Part of a small language model's weights.
Size: 15 layers, width 512, 8 heads of 64, MLP 2752 GeGLU, vocabulary 8192, 87.7M parameters.
Architecture: RMSNorm before each block, biases, untied embeddings.
MLP neurons of a small language model. Each row is named by its layer, matrix (down: output weights) and neuron, and shows model dimensions 256-511. Each number is 500 + 40 x the weight over its row's rms, rounded and kept within 0 to 999. Numbers have three digits each. A neuron's up and down rows have the sign that makes its largest values positive.
Before each neuron's rows, "fires before" lists the tokens most often just after its 100 highest values on Wikipedia text that the model never trained on.

fires before: ".", "0", "2", "8", "9", "4"
L10.down2064:438543526498565500516559471495519557469471517528499556546477492500449551559555490432454436458423478476425522506462464519479519475524570501462470476511511406550518481496457459539431549469497446470446495537599501494458427500488468497401536546497506512488564491472508479532516466453445545491525538450586514501488489522473484485501500507539497497433466503498553595457555509539564477474478494455469536468550481505456480493458470512526442422513514558507515488530496462443522434468519475511541536507564507412593520489519493416541575495578495474498443432514452530501635454554497506409520453474473564550509511470481514521545533492503482429502559528534514518482503483464465532498483527490578492446455396496448514475507426494486474518451531470480500476528467494427524511463446531

fires before: "s", "t"
L10.down861:491487504399487494540504539501502451439472475532450574454481552488540503513473484498507495497496460542539504555498527489481496525533495429543442509472464474449545522571531550521559510495505459547481488526538510432474539536534469454488483537486530452517543532551513519437540507588488499489488427497447389514491478496535468515520472491489462491543439540570485543476476562475507526450624508506493497470534472550522460605482559520533509535518534365518487491495509451482447552484524514610556613511525545440554528444454488513446489465451478558473435498417516465527561539555628489556545434498531477533487515510556500506536532504539512480435485522526456472526495513558441459519419510462544526457505595497582405501462505443465573552490496509461579585539447402490493505557528502

fires before: "ment", "ation", "ed", "st", "ance"
L10.down655:487504462448451505513511545515580543494467421518502510523500453522493562480571549498486538477542517483484516508502549440510575511528455432532504498457482504469540574440484517508476570525420518506454554451555444440464440501481528496469518502509483558512451500602484469473499554519492453545407485516519503496456516484502516476452473460561458582511504535557498528477496533431525524545466523439517521480479374415474542481545486518482484436489498447547524447582499530443540475450443450529490543493522483495483452576531505476547515502542461484497495472475499455554512488502458480530533465465517525472505470528544476476473526491522518501567493466549547508523521544560498487543452493536467457490561494496531498509457477545399518454439471400523539442576557511484523460387572496

fires before: " ", "\n", " the"
L10.down844:506421532537489498560530503432492548478475547487576539570550520522487470527485506490426498489525481476522463517431547499453464502442619480486463467494544460475509491521492468494474457533586586469520569497506558522470445565576478518517483443532509482475533492484513466498519490525507487482495470481444495453490514446477501491522501522448544482549496567517524551531546489552502492465593510491503515523460429475503516471532462496481470485498448494488474525462454530487483523552511567473601510548484458537549529502508512478495574482480480486454516442575559454497468519460485484501539400436515437509567481475497509516442429554489546507526552474500516528464520593537476475461527560495418540571562536532601500518550503499482459489483471539441551471476489546476522507461531426

fires before: " "
L10.down1143:459532553476524517524498465537522505449524439466506532528499493529519511519495485479460520490523496446448514510502496531553481482582511459517528566551473451447566497500535520532499472534424471510515502495458493493464543523490514513460531448558485475490477564490449533542487429482465462520509535521514449484550442489479510574545497452494478502506529448488526475495527515509519397552543578552484519514454542526509493501457508540518547465494495412510536485512541500430483434497510543443594453546515555472511544584494479476445469526478496419525508515526506504448492592445455496481452524479471486569505463482505470549466459478480499553484485517552488551449410482491507446564445458490502453446595489513586555435576463428509501484501537537486525509465555495463487526481488517

fires before: ":", "–", " •"
L10.down631:512483478470457445551495477485457555483507484519500540513486547541573554535541512556455595521441514441535562468527455458518510461476539495520488540469480418492438476558519549511504469526502581500476534471530617490478522487474540468450442447484573430529554500489514463486524470429461456533538528600468481444522433516473515455527575510490512512511474506516486557499530495574487484462499442502552559448567453516485513398471529470448525490383533516503466487466513493597496578440516485530487480501520469519578546511454520462477530491506465563465508496523469463519564517446487506479505520581478591476542542516524443412482442498514445454431584514502422444447548507568516450527417534468497520474536527444479431509461478505538530449509534480512509453527549483524583528482563445

fires before: "0", ",", " million", "5", "}"
L10.down1214:543548488484496585532524556520564569478499561503549460487552482517520513503565547462465516487485511500542466473502535463494532470536512508460461401507462486474523495432474451551490421467569430442466512512494503499432498478445517506541488512472445459483457449469524529482476432518503521459494515528435467478523522417420483505500437608501567497540523519536466456519552498496495527482534356478507557479466504550417419467491543479534502423492430563491525474503539496540492526575557515493449560463540536511532416502516457522459493550457456485513480500418460497553454534464530489531526582440475559531478480583538489516397467490490480500477459493457511552492452515512503519532491470513446422525427427517569518530515490527599407509528550502486547519577507533492515495511468487

fires before: " ", ",", " August"
L10.down1103:551545542517478537513477453479546472418451500467393570541484430526424495489520554468436475513489543453519447470506425504482552566528564528420483494495453553483480478525518545514474491574487468515481512588503575514541548504448551559485506510483493566572453473467490483513454393496484548545517475427497497553518437440535565437542520468492468467541549474451491487453498465537509565488498475523505531592470478515554490496573496540507510514461527486508461581512486502453473488547545506508553487466475444479525465473526558478544447444518559571458493604485436493463440512457494504554494509442482480472493437494500517539593473474474519493519468545472485529429456478515528471445500477521472477555551546482560502473517513515545504547477507468570463468573532510521431499475450536

fires before: ",", ".", ")", " in", "),", " and"
L10.down2209:532575532511498511550443469514569463514524545519555469523527501467537555520425479424529431563495528613497494615537457569525502500479480443510511533498562537594493476570521490535483525500474520489548513562524473489485492468419513562447602512498460448506490501539457551537470490510456511551550435497445478539452483506453425535548409455433513532498534497562484465503488453549521525475552525450492514446568511433465602518493516539488500478480518483537534521492465502508466536522540543483489503517481486487508486503467494482422538502448464509450451469545507546543522421503485532524502526542434441479511585459593455524498493537515437537476423484518455509483535510515448527522448501450489508537503486518481461496559506516468565484496441549489624453516552460537503463479517511

fires before: "-", "s", " round", " "
L10.down2018:480502571454482502434427571518568488463527496477549511527488532467583459482572485474472552477510532467562453490471423538503479446443475464459483481532527478497505490519516558456564499553530434508433522494476519486535608451441504500456438541516499454522541476514509480492565480441490506560471503465422485440499524429555511563507507503483441486503511491517512504478451519436476499544441597587518478577510500492505474528497457589508543438493539515479484477484399452471481445462560520504491479519489524507557475432443498482446481486476504420428544510528483560501556501515392559544516485547492449469413576462520474482469545488504510555462490493557530480495522527462531540502497500573464400477503492486461507497504513494551503506534480544429480539496448413475517489535532484

fires before: " ", "en"
L10.down1073:558447518496465504487490484525481466545466464477448480534462468493449517524495491493499559493507522423472452521451585545502479488498550498503485549526466502547470527550517498456474547541521561480510464542553451523550518478514482550523458469457479546445434512528516455461445533445395439444497536471454498536536487509460475525402550535466534426452489501453502546449509423438524497504568466529505501520540493431424482486509462474442484531508450503496547515491470470520461503514454512523533490495511515489456524473495547468506542463462458550524534447527492533468510572545484508568494461471490412435468500466527560530432434438558538482552483550518454494468467519490475493555489519533524492526431513521482538556498396448520539444501509603484495537496561478508498520522437474

fires before: "0", "9", "1", " ", "8"
L10.down1258:554510510467567478440568494581468534488475612568505505444552408480498525481524483457573494507526462512454558461469542508506584523553567478489545468489470506517518511538527467523532512503492488504441510525517545517532561455539517504496493508414532444451437478509495573461513476559535457557539482541490498521522533523487539491499485533529553470530479457474540545526499490512465508473520527495471541509507534568447434445544475569500598500467495507501493495408550502511533467574455504537550532540435428524433410477513491580496514531559528446560482515422491500497514569556466487560535489457469474457530499456506471575541545522489519497483504586479497575508495520536462408502504554498509558499540520553457475533502507541505474578543425563555500459542510532486475484576522439

fires before: "\n", " The", " It"
L10.down2187:539505468493377488520490516536499449474550513468519533439497455436605441509546482517496488542486477511538425527405519438482505488446494491524486482551498511469469464403474515478529547494538484425519525481545498452452489487496479504493559496565466466520530443467517462471480518460499558553476496535439463584502519512499515465538540510447483519459530501456516494476459415497556508544533599576456506526541485474462548446541531502539492429534489459566521571558481465479436524518562542534467433568516551433485464494538459469582520505512512463522470505517468484410572486456554440446547517553523526506569499490527479577540518507465467511513482526488488579474552509427421506478508482572526527497542549464550470551517467544505568564498405490516578477502427584551483416471520500

fires before: " |", "–", " (", "′"
L10.down2748:532529534516559487474535548546506489472424535482566546582530437508481466519475456527444446431387494544485482550467535468504468504539492509494449506498499479483596554498495426502515573450457495503502494449519462525480458495467424478492460582520513536534601467513483494472493507468529524453537478523518457520495448520458525524521461530494448447527479572514505480506529465481509575510479463550432463500511535535557466465518532501625529521552480465509423414513479477482600527470438470500573501495532584445478454496470461546587449474442496535515516466552482534427411474520552462423467516551490496521579530538500494512511476548550437545548464529474439459452451442512483515414504497496453447546562520531519495433486500513489540578528474489485513557438519496459547442472541497